Weights of a small transformer language model.
Size: width 256, 2 heads of 128, MLP 768 tanh GELU, 17M parameters.
Architecture: LayerNorm before each block, learned positions, biases, untied embeddings.
MLP neurons of a small language model. Each row is named by its layer, matrix (up: input weights) and neuron, and shows model dimensions 96-191. Each number is 500 + 50 x the weight over its row's rms, rounded and kept within 0 to 999. Numbers have three digits each.
After each neuron's rows, "fires in" lists the words (lower case) most often at its 100 highest values on Wikipedia text that the model never trained on; "fires after" lists the tokens most often just before its 100 highest values on Wikipedia text that the model never trained on.

L7.up73:497466503514488451572563488504593437363517461489508494506488421526539496502523418563570380476508447464493599459495483429571475514511488432444545501452530465463532457475479492527534569462489482509586534504495523498444620427472544379462453427478485446474493467421465527386491615446524418487
fires in: "s", "t", "first"
fires after: "'", " his"

L12.up475:538545515450552572455448596518496473469472477552508600383392464543555428412529492432556506522510528511425459502505501518501504508533494581531462485465482437424513483474506487536484537547473526527397528494515432482527460510516452496512467520529491559474532606542608508364482462461528461519
fires in: "the", "most", "all"
fires after: " of", " to", " with", " by", " from", " between"

L7.up16:508487456457496573640456532500539534469519479481503456482489547536460470447459545555509488488520455550422552523493404539596496491531485479524463530496504502555545414445477516589533557476451515558412564437581536592496574486461469493444474517560429501500471452503535551511551348514505549514
fires in: "which", "such", "total", "luchon"
fires after: ",", "-", "|"

L3.up379:481522530504532492485581566470602455501488415492454600485503595490551458482618514567371520415448462540451546523486497479435498476564538563393477476505477520448481490491605384502507565482484472481479580525467466489535499512400431557487456521468462519378470520601563461537498466452520462554
fires in: "first", "last", "next", "after"
fires after: " the", " The", " his", ".", ","

L7.up493:474409543542526416463455491490471419488551423551494494519415550486565553533570520469578506501529523544488538540435503445381411475484471526381513553468560498519457525445493476529476565543503567489551468579462508437616499596407461651479459506429511528459531386479473364505532519568460496607
fires in: "s", "t", "most", "best", "only"
fires after: "'", " the", "(", "s", " \""

L16.up51:538516424442551524485447560512457550458514482490484450590443509424417475560496492389510516510487487592531645440489440488518488512530579519407434569486511554475487493496450484450421512405541602530477515429454497503591494446564539442513511582623480497486568471453463554532467555575530507576
fires in: "he", "it", "she", "africell"
fires after: ".", ",", "ric"

L7.up359:494454434485548612459507552537396419534519543580523407543500545485564527522533502580474486503554516497402544549402493463472426476448498543517439425622443475494568512484478488483424543463527482543450589472550492546525497495484452506480448449512524552484476473519572442491495324388516504565
fires in: "which", "that"
fires after: ",", " of", " for"

L14.up220:398369487480517521542556425460604548508475515619476577499510553440471485563482496553445441474490508481470446485525581532517489526459453579515567538473464602421477498472522513441620530461451450481536497448469532435551538434389556527545504495439468566419436520438450496406532496491452437492
fires in: "the"
fires after: " on", " to", " with", " for", "'"

L2.up286:511488439537559575502463548565498457554495420400483526463426494578555492444503488530462441501521594633528399525414452476577506487525541570424393461544468512443438517537502469478487558547498590460513432533429523551520444463499461416484530525521501432507626541624455529498584534469511512501
fires in: "he", "they", "she", "is"
fires after: ",", " where", " which", " and", " that", "."

L15.up702:388528474500549551434425509470508434518473402505498468511484534558519486427466508581523489491513509539505432550532503519491451566443654569340552478530448443483513468567449446500456507510549588552348469530578406538471417504471465462534450500426563509531520474508510567563506434412394528490
fires in: "which", "who", "that", "he", "then"
fires after: ",", " He", "."

L8.up427:479559437512494518535405559546396513548530505616384395462410554540532546595551489533563546498496543495497459447503497603525561513487436530489402461504603526473477494492555516525446552424539483418435410506514618427513541471520393509539561470481374463520538498520413550506569544506546458585
fires in: "first", "last", "end", "following", "next"
fires after: " the", " The", "The"

L4.up662:471526442549550476532564485608532521521459646549402436475567579508476477499548525471405488499506437617499410551443499420551483520455582532526608536437509499531476560382546536500558490507434555476481530532506457465453540501443466425489482475408489577491556468401457513441497434439493481418
fires in: "not", "never"
fires after: " was", " is", " did", " were", " does", ","